python train.py --num_hidden_layers=8 --hidden_size=256 --num_attention_heads=4 --num_key_value_heads=4 --head_dim=64 --intermediate_size=1024 --vocab_size=8192 --hidden_act="tanh_gelu" --norm="layernorm" --norm_place="pre" --norm_eps=1e-06 --positions="learned" --qk_norm=false --attn_scale=0.125 --bias="all" --tie_word_embeddings=true --parallel_block=false --init="uniform" --init_std_qkv=0.0406 --init_std_o=0.0 --init_std_up=0.0406 --init_std_down=0.0 --optimizer="muon_variant" --learning_rate=0.00985 --lr_mult_o=3.0 --lr_mult_up=0.913 --beta1=0.95 --lr_head=0.0066 --warmup_steps=200 --schedule="wsd" --decay_fraction=0.827 --decay_shape="linear" --final_lr_fraction=0.02 --batch_tokens=32768 --max_seq_len=256 --doc_mask=true --train_tokens=276200000 --max_steps=8429 --dataset="wikipedia_en"
MLP neurons of a small language model. Each row is named by its layer, matrix (up: input weights) and neuron, and shows model dimensions 128-255. Each number is 128 + 24 x the weight over its row's rms, rounded and kept within 0 to 255. Numbers have three digits each.
A block is one neuron, or neurons of one layer that tend to fire together. Before each block is what it responds to, as a language model described it from the Wikipedia text at the highest values.

The first = of a wikitext section heading right after a blank line, as in ==Early life==, == Draft ==, ==Design==; weakly also who or as.
L2.up767:123129162112100150093131110167101100159140137136116114124134129119129086157174115112087144148143138155125062138102165106139118104096134161102153149124146177141120153052124080106136162112112105082083149163175125135135113154194118083131085186141153150140129162126130157089134109166139104097126130121124119130106120127156121092090096121142146161088129133077112132143155140137183118075111

Equals-sign tokens in wiki-markup section headings, mostly the closing = after the title, as in ==Career=, ===2000s==, ==See also=.
L3.up91:110148141127087122110149103155106084104158096146150161112150153169155100156153138102121075169137156103126108130126134158168123134098141159130153108129122155108126134078148142122105150139147140141123156152146169079115145137131105092152136124147118146106155155106081212138118108127146107122124117144116123106116103119141137110140117135141152106097153102099107154154112121114138100088109
L3.up295:119147137126114142113125116150114123126096114157139125140165135109129087134145117142140138139144161131098162146116138108096158113150152194115104143106137149105118123168150103137126173166153156119164156127083127123135089154117119135166110090136123110134106147128086135119118164114133156078129148102089058124138098146108111132150124112107130135111126102106105129144146156111115123144160
L3.up436:112107117107149090138128143142110105151102117174120116119170156124143085145168144114162109094101153133111133164127108155139098119120118156090138134091147156055149146122140122093159150160119161099149136130177139137132134137124141143134159139169158170165154110128120151128112105114202136114152092158127115161111134131106127145113090157136082105093140115102102137122126129125142141116152
L3.up752:147062123121139111097138073150105133143158106142131170139137131116119115124151107080114175159084112129104140121140137113133139128086146129075111106120141139162104125143150139145132139112148123150084177110153116146094153127151128070107112165103131153088131113156160188133142097146146091061135115161129121132104101147117146093120113118102148110147085131160163132184117175127129099117106

Subject pronouns like he, she, it, we starting a new clause after where, what, when, that, or a period, mostly in biographies; also has/had/have.
L2.up833:119147146101099152125103120120136116090114124175165072083122124104126109143113133140161115138105122109145132139170140099160142142145141118139136093141116165173129148142163159121066118122122137116107150145160142108154138123152136104152097111120167128100105131134139179122133198119146152128076133109149103109124130140163121087103098119126108143108105105109146093135129110112115095085113

Main transitive verbs, or their closing pieces (-ed, -ing, -s), right after a named subject, expecting an object: made, departed, awarded, gave.
L2.up617:114140110132135128120102183109181149154136126144118162169131132151139117142105120120146139155089151146109083110121088166094137115122111147119103110105143151104102077147122151102147150143118106136112117154165161103135143135111104145119157136143164116162140097157117134119116166093138153122132099152132144110099123121118131124136160128125127128119119139114129114155138111122123130120125

Subject words opening a new clause, right before its main verb, mostly referring back to a known topic: it, the film, the series, he.
L4.up1:107144107140143085112144131104114131134116090123183126183142101100163123117123123129125140119150128158123107113106143107160163101111141140122166149121118150077140091139086150141163140119136142056136160141123115082110146162128151103160095128143125126142149104152113113145134123129109114174128076173153115133122097118118157122170102150140095076099147113107121153129180089159142135144130
L4.up91:131139124156115184165136122189108106141133096097104094146126123175117150117082120144131114128155128108137146157131138173131159117137133121147117089142129111126133127121139085116095100092148138107149116103132136079109152194097139093113134142098166132114140153167115156129146116136115116186085123133091126125126122140164112139128101134101117140130124130140188132159125106143101124146127
L4.up113:126087177087163136141125120134137144153121126141110128166153150125114137133160121107198114143113157143138119154081144089128152106172130124113139145128127124154111082118128144148132120159166161163145114134114125096158125124129126087159103126147101113106101091096140180119096088125126090162127110106111099146114128162119118090113117124109113143108142121109130101152090122113118118115105
L4.up119:148082125119081180127107130145146127133140130075160076130120163100142122123153145128143128077114138137106113126122173115121118102161106103132150139163133121139141111149162152127102129121109146103142165128123119116105102135111151162099142097159125138141128122150127151135092178119139187152135119139148123132118112136175161115118153140094164087130100103099130129152127086128153139143130
L4.up278:125109148146107134103110152139081128117094099137127110145143153112107112150074128128173107129125142089151120141079137082126104164122052120112137128092122114124123056151112127152131136158129145146161135118140157124094152147156131099151092117145123099109142135132146159126149126134083128118135129153146129189114130133093142103154168145135130100142132113126158128115068140126155135151108
L4.up316:113098129115108122117162120126136167158120124091132087137123113136129156104115183128169092135133107113164141105142127119133104106157073097155163142126136123116142118061125132135131103107128156116085118140121083134144173182104103098119122122135134111104111126151097149129141102131098176111148073132173137101218103079121112079146129128138146101123143106143152129126144154138177147094135
L4.up488:153159113165147115135128118170152147127106112135093186145124119117101145124161101111149126145105112117082101133101138157119092094145099133129161152177133139142154130153095126119139129128141103104099128155087089122143132125136118102078099107116179132135093102153118135152112149111136112114116119126159145143135132081142132173168151113115127112147127159130057113171197109134149127156180
L4.up496:140167147178140117116145140141150122129137126076146119123105117109145163140130155159132120156147141134141112112136097089138124125148176142111149122139125119142130141108199178108124131141104151099091146129114135136168121142123082133089092132104112153113103158124133108142148139167127121162134167150129083085110135112128101123131143151122060101157132114184106154120128111113162128151150
L4.up511:144124129110117170121183125136127104175146131109139076116093142127133156120112107157142129097078143149163128097118137103107138115104141145094122092152093133159139122118119144115104141146116107101098077110105114153149150125092074103142164118131118144118146108126127155141098101138145115135113140146138140159138151130142116103145086151160102097123154100105091138093144120185125129070130
L4.up541:106138118181150108159132086109165121146178108122128123080153142133153111134140111115124106105132082117140130108088133072196128109094140102111144121119140134105121141106163095150127107144148129163108159099128103107153124133053134140122124098133100105103149136115115155123163109168116154160149084129161096179112143126150126169138128148115115150093140114121112129114147173141087137083118
L4.up676:106168107097144110159152090147104136137140067151119101150139129160198143085104126130142161099104105111153178131125088145143133128099154135112179127109113149091137119075131074176125097148109166104127123170156089099124136169123158128110156131123114089138140142098131161139150153120144119113144171186151147145111122105130137139102142192163158118118131143116123134160137127135126120156107
L4.up857:109141083099128119104086165115113128149089156104124105156124118152102122145124127106133117147098107105157143105129125099138120135102161150131147141112182137089153142168131112131144113128110155131142120102160144148135118114127156127161136127109083153130109135154156141136126119129150105091123148131099126138177117156172164135116083164122108131138129124092155129143118150125157115101079
L4.up904:117098113093106110070140148088169116158090155140117136182130107108127125131143102091109104101103142125105171156113119119147137158114156155150186110107112142112132105131135130118125145133148110080143114134143166082124155139137102150154109139099144139143120096151087139134114139120133118151138102105137133172155097084135147111141079142124064137146162121112124105100153105120142123116127
L4.up944:100130141118161130151133171135143126123123104128118091106106137098127106117108166107170106124148110128114111112091131102127131113087115094050097169110139152120125127134074115129139161170150132147122157114151142077134136145094140111141097138137172105112125159096171118111121132099113154152158129161095163148168156138097137155162149152098137124110123116123128200111132072121125103123123
L4.up947:092129087091117105132117137065122150128115150137103151180144123084130142156149145127131142109161133149123123138087104117147091121150102137134144126130156137056116130137141123139167119131152152132142091151147119069133116136122139139141118172129118145138141080172110114102118119095130129135139066123127111117163106113171128130159127120117090101119124156091145122137173125133159138092129
L4.up954:140106100132153138121092155103144111166130116153081157187136112103152120134133119138123156095133094152146122145090132113136109143133132055112149123134122152138089126106121151091114142159105130099135120184151096123108177122124140124110146143133092161131117117153143138181127169106133153082121132147125116128130131149126148101147130140096085138139151142107105098098131121164094092131148

Mid-word or final pieces completing a verb split into subword tokens, often -ing, -ed, -s endings: testify-ing, respond-s, res-c-ue.
L4.up59:144147112148131128163167081114130127155109099113111136135125153115104089088125109128141094111134072125109143116101144090117139154138136130136156108149143147090147139165167108155123128110138112147106128100128161156111131130128082135163145130119161127108132122147110135141145132128133129102129095161152123152125151108149103144132150122153129111097139075144116144145114115135082093107115
L4.up88:163107104152144133167125158138145124117125150106120144140080119118139073107171152126193139162113110106128131129133102114109151130177142121114098164173147095140106149103119130137134138155129123154140132128152096131088126099124124118091138172139111142125135131141141128146104132100082132107136140130121111164077135129141091116124156140166148103111149096117136106124116131117114121160117
L4.up99:137156174137168107089156160163144079100177132142141109117117107111095146112138124116129132115117125126144069132103138105190120122172129094101087154110105121149125126141150107159086129155097136139111118130179124130167148131123099127113126152108139165148144145132101103127114140146093134117152119082167126105161121133079128123114091142148137121135153145172110119135082112075111166130118
L4.up166:128136156078122179113149169108188137118097146106112104123135167144101150136171138105102143073146158114073128151097149136123095105157116148164133077093143154139140116158126114118123108148151123174120128118128143104118124128108100166133144135130109144135173156127132162160100090198106072119149117149194106115122126117167143107108126110158144121116131099108150097093148095114115148137154
L4.up287:175172113146160145113127088144162137144107123121124088148137130112138117116091132135124158124123144123140114117140130118114126080147122117113140107127149136096098099112161142108125131153112098124138161103111101134156110116132095165121110135140148153142150155109097127110112106098144166117128163122137126113146114137080129135159125147123121118149178125179194112124139174114112146138091
L4.up317:139171158144166126113124108116115134146116122089134099076142119093113130102086128072133131140120120122122142129160123148101169160176143111079104113132114138083125119168133119105103116144095126125161112131129131165161155110098105139128155118118141139134126141166178122092104109135144108158147125163091150105128121170053156137127102169116113151104160140127142146121147121119122099110104
L4.up437:095093153094160142123145111082135124110133117137118123121177122157125144127116126136123134143110115117148147123106112145107097069159146164133124120093128124127157148137154155146104130161116124177069115118119095120145121092134161103139114157093098182082143109122107123146142133182116164129135128102118088121121114125109134086121145140132139161099078137091110120122143138097125139111162
L4.up467:148154135124116135133174155126138137139129158029093120139103105134102128139095129117126162157092134098114090104124134116139100137127145133150103105111142112131155118154151158115094160096140103122098135117113153166127105123127109079143152116106150156133068169096068108142128111102106150173080145153140114137087125123122133140152144133115095126119143134132131130147117098149116134124156
L4.up567:110107149144125138130164142124117111151108133140155120098093120113182122149113107143137173156081136142115118104097140072124112130167162148110149106156140143118155119118115131136171114129148105165160129106126146105134109111119148095155138119114162163109114157156142122079122143092148123093115134094123088133174102125089112145188134123119153138090102130155127127129131163124140133157134
L4.up601:161142100105111129121148117154106141130116132082126102155124165103119125116140153099174125130111135096106106158126114141145139132102133144106125111107130120076140142163126103139156148135133105079133130136178112096128093133134132145104131136093160127184086104155121117152107121126114138124166093163101118143125135139150082189139168113142112120101152124158153123122136116110123088131136
L4.up607:139116128134155120141117143116130116151120113113139078106128136134101165128125167072170155133134130117102131137107115150151176100185113113156122153121105160162112129146150131117115134146151156164152142108135108142127100097117120110142151102096098116137138141134127120107180155092160135140090092132127143111089043127099118129160156127120152115117130109099151129125084100102079165136200
L4.up767:112120137122111143144153157128154139122126112139115101118137132087150116107129173147162167125129137161161132142121168115132114104128121126118116149121116150151088166119128104126127126116112118127118184102181080125130126126143155140152110117115141136118144114152134171137111167156132134111146139088133141136087111106116150121160129124116102116143155113103105171158181054126099128129114
L4.up783:166125160097136120115139117095210081107105130068119097136161081133120162105113109118156141129154158131136148174112150085156125079144152110080149137137119106129151083099136133120112110137113150156169165115176106134077132130107120088138129102136149134130156177173108134161184123110157083152143121130149102121096113117137126109156167161128135136141133160163118122120109113114096091167144
L4.up918:102121129166176153148121087131152131102100101075117117128134082118130140153114114112143122133137186123148105145111128089124131064161118138081119162168123126136138144132169136113155130140092088132137130097142101155145083109093130124138123088102128180191099128134166129142108160138084086149122153146115135136129111147088161122145129169187116154111137116182100141112103105118134124122134
L4.up920:137156101102116162139158122114096118145147145106139096149141165123107107165127085061160105119100143107107096132125135153172163118102117119091135148121139138121129077098132136115131099111116167145163144136143092106147129112120115110128103115124152138139120162154114137161128152140097157141140131120151151118125073132125102140153131107166143144103136129113093145152125110107088135157162
L4.up1014:127151141120130112163125170118115131119137141102105118155141115055121121143135130164134107167104145153066104158115134119133123090104108169129103101106163138165134105142134108081149142163144131142157102172149187080141112125101148120106133134073182151108094078135105117127128150126120150160119112086107138164076090101121130176131154111102091140078130112115149119161115119153097116154138

Opening parenthesis or quote mark, and sometimes the first letters after it, starting a gloss, translation, date or aside after a noun, e.g. diarchy ("rule of two"), trout (Oncorhynchus, Parma (14 January.
L2.up11:131156165143169048133135210130140145169154105132133122086121161132156123102096176128120107111180109076144157131148147113129080110149146161138145124130116140091132128171130123119097142127111144140124111082133146187127125125130159122113094159149104134122132144143096131115141134133122153181111119122134132182125104113126190122133135140131105119151128156095123075117165129130136143118125

The main verb of a clause, or its inflection ending (-ed, -s, -es), right after a subject, modal or "to", e.g. air, escape, watches.
L3.up0:105121113156091149122074126105157144147096157129122154165145152122105090128137177118153125131119169130103112135105160146108155153083107103106124167136164091126110107167071123114117083162108112146151137118143121147092139132124150100117125118123142129120133097165128140091102118129119097133116112159115134137126168143119150164160108131150124095154172106156146135116134150151135105128110
L3.up129:139108115130090162134070122127120128155100113119096160151129156126110126122141106099171134145144146135099149115106116128124165137102149114124114124102133115120116131163097116130126102127140114136164125160154139128119143126099123112141154127126114129145152089164139159111109081101105128140117085118120143096124127100131140101170126114101112164123150124098139116158143144155166151174081
L3.up726:119133132140137169113090127125126117129092151143142101184170139125119128131114138124169110128112137138112126138129126128109189151126099110101135124093100123111136139146129158137116147124156119115167127125146117105151123140168152136161133120128199167146134123149117121121106092095143151133157120157151163117109109114120133172145189114137106146096146125101138148139135129105129118166121
L3.up751:115092157081125104165108148090146106133116119118106099144139155101109169092120115109129134145125127146148122139110118114098153130106126137097122138120114120140102124155128147136131107125142100099115123138132146147121144141120104107140139140073133131124157098174130142110094100103128146163158096147121157124115170152155123115156143160122150126124113126124132160150114081098118107182113

Words that open a new sentence or clause right after a period or comma, mainly There, It, which, plus what and After.
L3.up303:110123091158121092123123156124146134113104140137124102121155151134114130110126157137141147139146172142073115113127180145081164128132130109114131097117125149116073133185139138116136125151135110105136127155125140108118130118108154101117089118155151156127101132185111148106137136095141152152146108089127135134140102113127117148139134096075095115150128157124057154162138111078099120154112
L3.up380:110169149097113131149145095128139117183183183105178098107092141090124127092145097095181141122106104112135121129133185150141065137168128127156127143142115153142085080080085166142101120126160111134099105138154125132086135122108147128141142098113134168103094139143142144121112108161128102070145130137141098115125153102145139108107141104130161110129112132133103119108125106128140110087140
L3.up456:119137158094129148068149091142139125084140160088134082141128099171186098114128135100154111127123143125145137154140137106161094140119101127173137186122116113125102132051172116163073120143118103118142144136143127162176163152135142184068143192107121123130107121144140109159130119092129150169117155158130086104171114091139141103108112104154100076149113117139149112119114092164153084104113
L3.up747:123086124131114127130128198105166137131111118119114090186144138122141157122143113096144171150144068163095107149145142123084154122145119087134130139114127117113140120117142146117138120182142146066102146094130121151101108126182156086130134102133121168102088122160133134127124118113156140133110118135129147127137097139141116116143118138083080098104122124077128144144159142103114105149180

Tokens inside a fixed multiword unit: "and" or "of" in compounds and titles (track and field, Secretary of Labor), "=" closing wiki headings, surname starts.
L4.up17:142111145122152134144139152133127119100143100104136152150093131124121119080161117134094156107126111096146168113194092140122078131151116111120090121154146120120149100102145116113117089158117094150107101151119169098170140124084145123116125096159113149127137135086139174168139110215132168098145133102097111120127163120135116105159169131181146148133152119134157124087104116125131129143127
L4.up38:127138131155152104159101063115150136105103138074123108124106143137160121107113142120113132132132114186156145125178121111149160109149115120114165121114155119165148112072112099120097127134156131130176090148158136110134099125096105118167129106092122163100133153124101127150143137136105142092111155130137117163140078129107128126127176116078104126107125140108124098143145096098110142084155
L4.up178:088087174143114117123095102144137102144144138111140113092131134155100120117130150138155139115147159166103109142127143106117164098099137096150126129136143114124127127128111113140143123106172153158135153120147115119145118103073114124167103160156112115094111138095109150156138098124126160144116156190111144119171125118137139145149102109119136094145109157144145119156130119133095133161107
L4.up258:129130120128139165131112166162106119161113129138144145116123125095110110163160107101139158169094168133112153124116162129149045160128152147100094115127130138086134148151150103122132134146154114085146142170128148129124152085122091140140175134123127149094150132151141144140135154146152130090194153129094155100127106110156159154126123138113128102113117103151126093137157118131099102095143
L4.up312:140140161085150162145116154105146138141142112106102107131117131098111158138125150089136070140106104125177153108103151163132143112097168105102150130124147156156139159122125101118113139135169148114134119171127146106156146150107105090140147135121101121117142163138129103146124153170156146089135120096104137130092097145129139144141135116125103128147163124117126107119143148130135130126094
L4.up448:133106148134110114083143142139139124131142154079083126127132136148092113138141109101148103120140086141123107137118162131097157084115116136083124153117154168135152110117145153105144125145147136156173120161112140099122154123124167133137115133151141118073076153081127116097076142086115096151152119095110135122080093131124142115157109126148133154129108137094117123116142124115146140150136
L4.up549:191136144103124112104126085149103129132118105108129186119082113084134091125140088087115121167111178141104078120125141121174183122108125151108126135114157139097098104133192147145120144131169111128140119148129168179109145134104116125091091171098142117099090157110152125162142144151151112142153152141119136131139110136133116146128091098162106129174130129122103118144125142107143146095135
L4.up596:097113122135129122149122119133137109168111161131144166173096137186096169108150134104153071100099156115116139109125134139105081091160133161102172115101121148130173092119093130101131149167118143121125142110107150142088145158139115132123079141148111142158121132131117115131102105093109112118135128159076108118115141154099114141132156155126145127120148099113131068186173130132127131156078
L4.up693:110098159166110135081158108105122098133076129138069108145089148138141123132148133131125131161131157166093133129143139157119131103164159118092145163109149108111126136135177104154161116116113139126129151140158084099118146150138128128142157096142121173106149111160143158157142130153144114150166095090127115111129133153135137118119096118141096142110112099107135136166122113090136132110150
L4.up720:125110118117083096147129133132167148139129147096146104099081160141085140122140149077122121184120135146144148130105140135124125080133094171125116145129125188128160138174131130148124135145135132125131130108127093120142118101147134090159096108133123116082117161157147101146112133120124115148136169148122095141091156088132104107098082116145145082141171133083139133166121099111137121125121
L4.up725:159130104136153148123122157110119163134108112150116117101093174086062154129119114104138143153119145129139145107153132104139167127097116119140137144126166115104175144131111160116125130105140062123100102129144136089143142158133129083124105128108134083100127154137145111151111150170120157107127126099132126121120104150148109120146151112166132144157154129155110165093134142086117181154124
L4.up734:155188141110130130135111092088105093161131089127148110107123125156150113111134159136096092110174095159119150089154070139141106078139144120126122130098157144103093131150146123148159153140121130124136121138101148163133127121143167164173175134099141122151111109118094119133097123138090100137108128154070158117128079090128080143148106088110105112111149124108152145153167138120095165111133
L4.up785:084071169132149068094116123144182141156128113147136128108123110118127129093123115143113136170111106135144108160112137126122106128131164125112141172116132159160128139181116155146126124089143155120151119122172113142110139089111177145163107116147170154107090134125084135147121164129125116154149131075138112152141111177141111075145127127155073122179131067095151109124101137133146094160120
L4.up913:178118093101124079119095140120108139143114139126142132141106135126110157106168136139123145130124131139139113116126128106111128104158099139133171156135139110119110169090125152158158093112154125137140136130132140118146109148096131141150099120126106150116123125125160160135139121102144124147115126133098143112135097119148112100139066112154141109135169142102121078111156134077150137142067
L4.up927:121100142081118142147094122094181145145119129112136195111112139147090147094119106133126121129107142176106110073130121132103102085115100172107142114083143177118162083131161142115104135158116159130146106109111090100119154144132124112121103141125134130151132143107135121192084146122144132124133113140104130131199149130092158163113148101145124106149162146161103104110160153131138154154118
L4.up1013:112105102160166138102104112174157150139086125143098103138090137118078120092132103124118156082098111155152147095116117144117143137145084156109116159105132134092143061164145084119137155123151070107109139149123169098098110113116164161138131108076137137140137123160172145098110128113106111116170160133151133161137097115083140145138152112146138134133152127117096147096081120138127138119154

Opening quotation marks or parentheses right before quoted or clarifying text, chiefly quotes after described as, called, found the film to be.
L4.up47:136122151132137113120142135127124131182163094139100117177149126129165093143115109119150066143096142096148131124088140090134176148153136086133148160126130135084139095154105114113124113158129116149130106117113121132135140176098136144044130125097151129124135136141105127112120114138153188150108150100077131107155112126123118086104129144140151142114133129100148120119141104170080150124097
L4.up50:168164155146144128109119127121150126134136172125127124145130162088126136119153154096098114090101159109106125121165135147112108120133156154163116086100100138135151186137132131118125113128133099152141122138112102100117106121124085162170135127107097138138136161103145162125138160142147125124140126126117136146080106129135111085087150157199134125118164136108111070151107140130156142104109
L4.up112:147156103084087117110117128138111099160139102100100113135148148145141135105108111179150104151095141130111140116125142091100151112131121114115108158156155133132132122120113111138137137110099138120140131167126152157112133136142112068084151127107130149121108131086170139148150145175140124149162135182125106139126127146148091186153118135157170146121123154087076098128132114137168126132119
L4.up148:125132165099160095147193164147119131174083117131107122158139109144130112093140152109122150142147120109085072108132141146107117152132122173155095129094115100115101080123130119121118110123108133114086156142113134148192118113134089138116128121117094134165142131157133120134152080125148106110189124139120191139121076137124117128138122154140139128139127112102145105138157124124127138184127
L4.up189:196135107129151165138107109124173117153106129111047122155113114107134107131119130127142102140138128128101122112106129117109120164126126140115130187139139126117185097120142170110122113122138121081133089131103142152149129124108121102145137143099074144154161103164100083149127138121118115126139140120103142146127082105127123145109079141158095115104117130130102105153153103114133157124139
L4.up227:136142136124158107132149164134091135141146127119116146127112131131138128138142146121141116117062135119097086144172115147082146148159191119160098107159094159175133121133121147102125122160119130115124159170168111135097141151108133103139162141137148126142120123130158113120118102123117096125093080120089095163066141178149126134106110136141144135116133123117125142120122129157116148138124
L4.up381:121156109126117151100164120138132152106142114182080117119128105147114126119101158150147091140171108093106108129114131132145141102174151185149133140160155111140135073148074079105112138167152111144108105157122105149109116142139154139139123142152140101114124108111100149097132137123156150116087149168139132145141158139181148160110122160148162152109143117155133091132145121101125114084146
L4.up435:102136179148135145122124126113115098179122140133158137125114135107139151129110130131136140146110122136106127134158193118124087160118138152142106168110095162164128109132132128110093147136087132079098111128079182115134149140077128120114095121139117130114146107131097149127111121091149096134103135053153110199112151159116080107102107134135153099154128106138133119132132101135150083163123
L4.up436:105153123113125096105131106125108135104124136124115063129137125121152133103126171150118108080134146121143138149103110128159140142098163170170115117154185132087079098135150121121134163155136116078077116145127158150142157144114096109118142147163162114134146115128138124110094138113132145166145137113145187111145127131141104168123124147161162144117130135116130148114138116098138142153098
L4.up484:124186142122166138115161111138121118110114090120130155133155134120141147130145186138134082160152155112111051158122123107139112117116140141122146113120151161149137129111099136145133128109123144130166104185132129104147102176176127163124123193112147114137134120083141095111148102122115188152094117106145071128116155137110101104121133095166102106105145108154159117109161138151128090116128
L4.up517:139141102127122129137123137136122164145138140116126191114128155156157117109139113097108092167093140163102153109131153106133140143141149149143106106114144137131137157143120140124117122146123091142114158123104094119135132125138140122107122094073184115145148138102112130122146089120111105128145109138143165117127137158078107130107184147133117167106137099094144170156124130111131149118088
L4.up530:104117139113130137121151150085134133191131158162063093136093116110108100133093153145101115125088120096109140124134136129129114136125161128132105121143138106171118100138139158088113125099133140161084118137187122121141132115164129106149096146098124126183103117091133139132170149174156102135111148102148136107128151156138095124151129152103146129107149131153127099152127165131107114121113
L4.up560:158152123159148112116111130149086101114127115106129117129100162113134135134163130154142157152126126103160136162096167151124106162138106155081149111092142143149130111101074128092123137146126153150086109120114149121136132131161117161110095168115118150120157113111097131156138134167136215109148113117111126146129152180112106122114142110127151114138113111100126119084147156091123120110147
L4.up679:137171106149128159103133145111129164141137110156137128107120123093131129149165132123145110139128077138135147102122128155060121122150146130136146114123131130165158111159108107146102123134142109099126090138123126116123177134082180133110112146088115113100161158105104145091113133204125106133137126085173138144130133139143122126091107121171128112091118116108132124125095154112150134116124
L4.up745:096140144095093096140100125151108140165126138079144126166129141156095145163111120095144113112104157141135151152106131126141115170119132120127132122118093112123160098117117085147126155180129099112107129163163148127159145103134173147115085130161187111145094136086134131145127111093092143118082176141135143132105100138170137156097133152117181124169147137110130096131081108084135122139139
L4.up778:127175140083167143163152180130068122145102131133130094111162116122153157110111138159111129115111081121095098115132155129178152109141135116102123126126132096122130122102132105102141157130114136100129120132123154144140125150093103155148180123101114176136125116097125117154149130127160113151129153117094129173100107111150123161149147136077121150104155130117140094130113125138111140160159

Line breaks right after wiki section headings like ==Life== or ===Reception===, or after paragraph ends; also opening brackets before dates or edits, as in (2014) and [could not].
L3.up358:143130141106127131117109149147105130161125122122106126116123140048153134124060154123152155154107058078102140122121153110169126115155099151147140155169125136118174125129101138119152142052136112143047104158129178104132135140096087141122108138126129141149142142113127136130123127126128126163119147088135075131155134133126102113131122143141157119119112124148144107140109135130110113124101
L3.up597:110153104111138135116128165128117127133146168113096107144157136162145116151119145126171136092122115116106157170123122115134103104121134123195099122134123133125124147095130086084131150114156155123142135148145114150123148111173136102140174130148091188154144119153151135144106121120156133117119152133100106100114104203095135109095157155136120132135122119145109085165123157116129128127098
L3.up913:128164128095135108105095174160157114135127163107070094140099121098182132140143164127152116112125113131111099139114127128112141121118095122114135174136111143165145142132136113126118151141129155152123132161121149112137106118100161115114182177096118154124122109168161121145149125133174149098131176158143086156138108157119142147135129117093180130130129122133132109143118168114124154112109
L3.up976:112141169099131113131141148118142124149110129109092138158110161131165139141101128135154148148132123100140113142102159161158163104097153149124095127138159128125118085128152127125146136124120146141123150122158147168155116119142152119088189110121118173098134123124113097146105131138147074132123144130101105123102139165137099193116118141124120134121089094094153066139083151136110092110120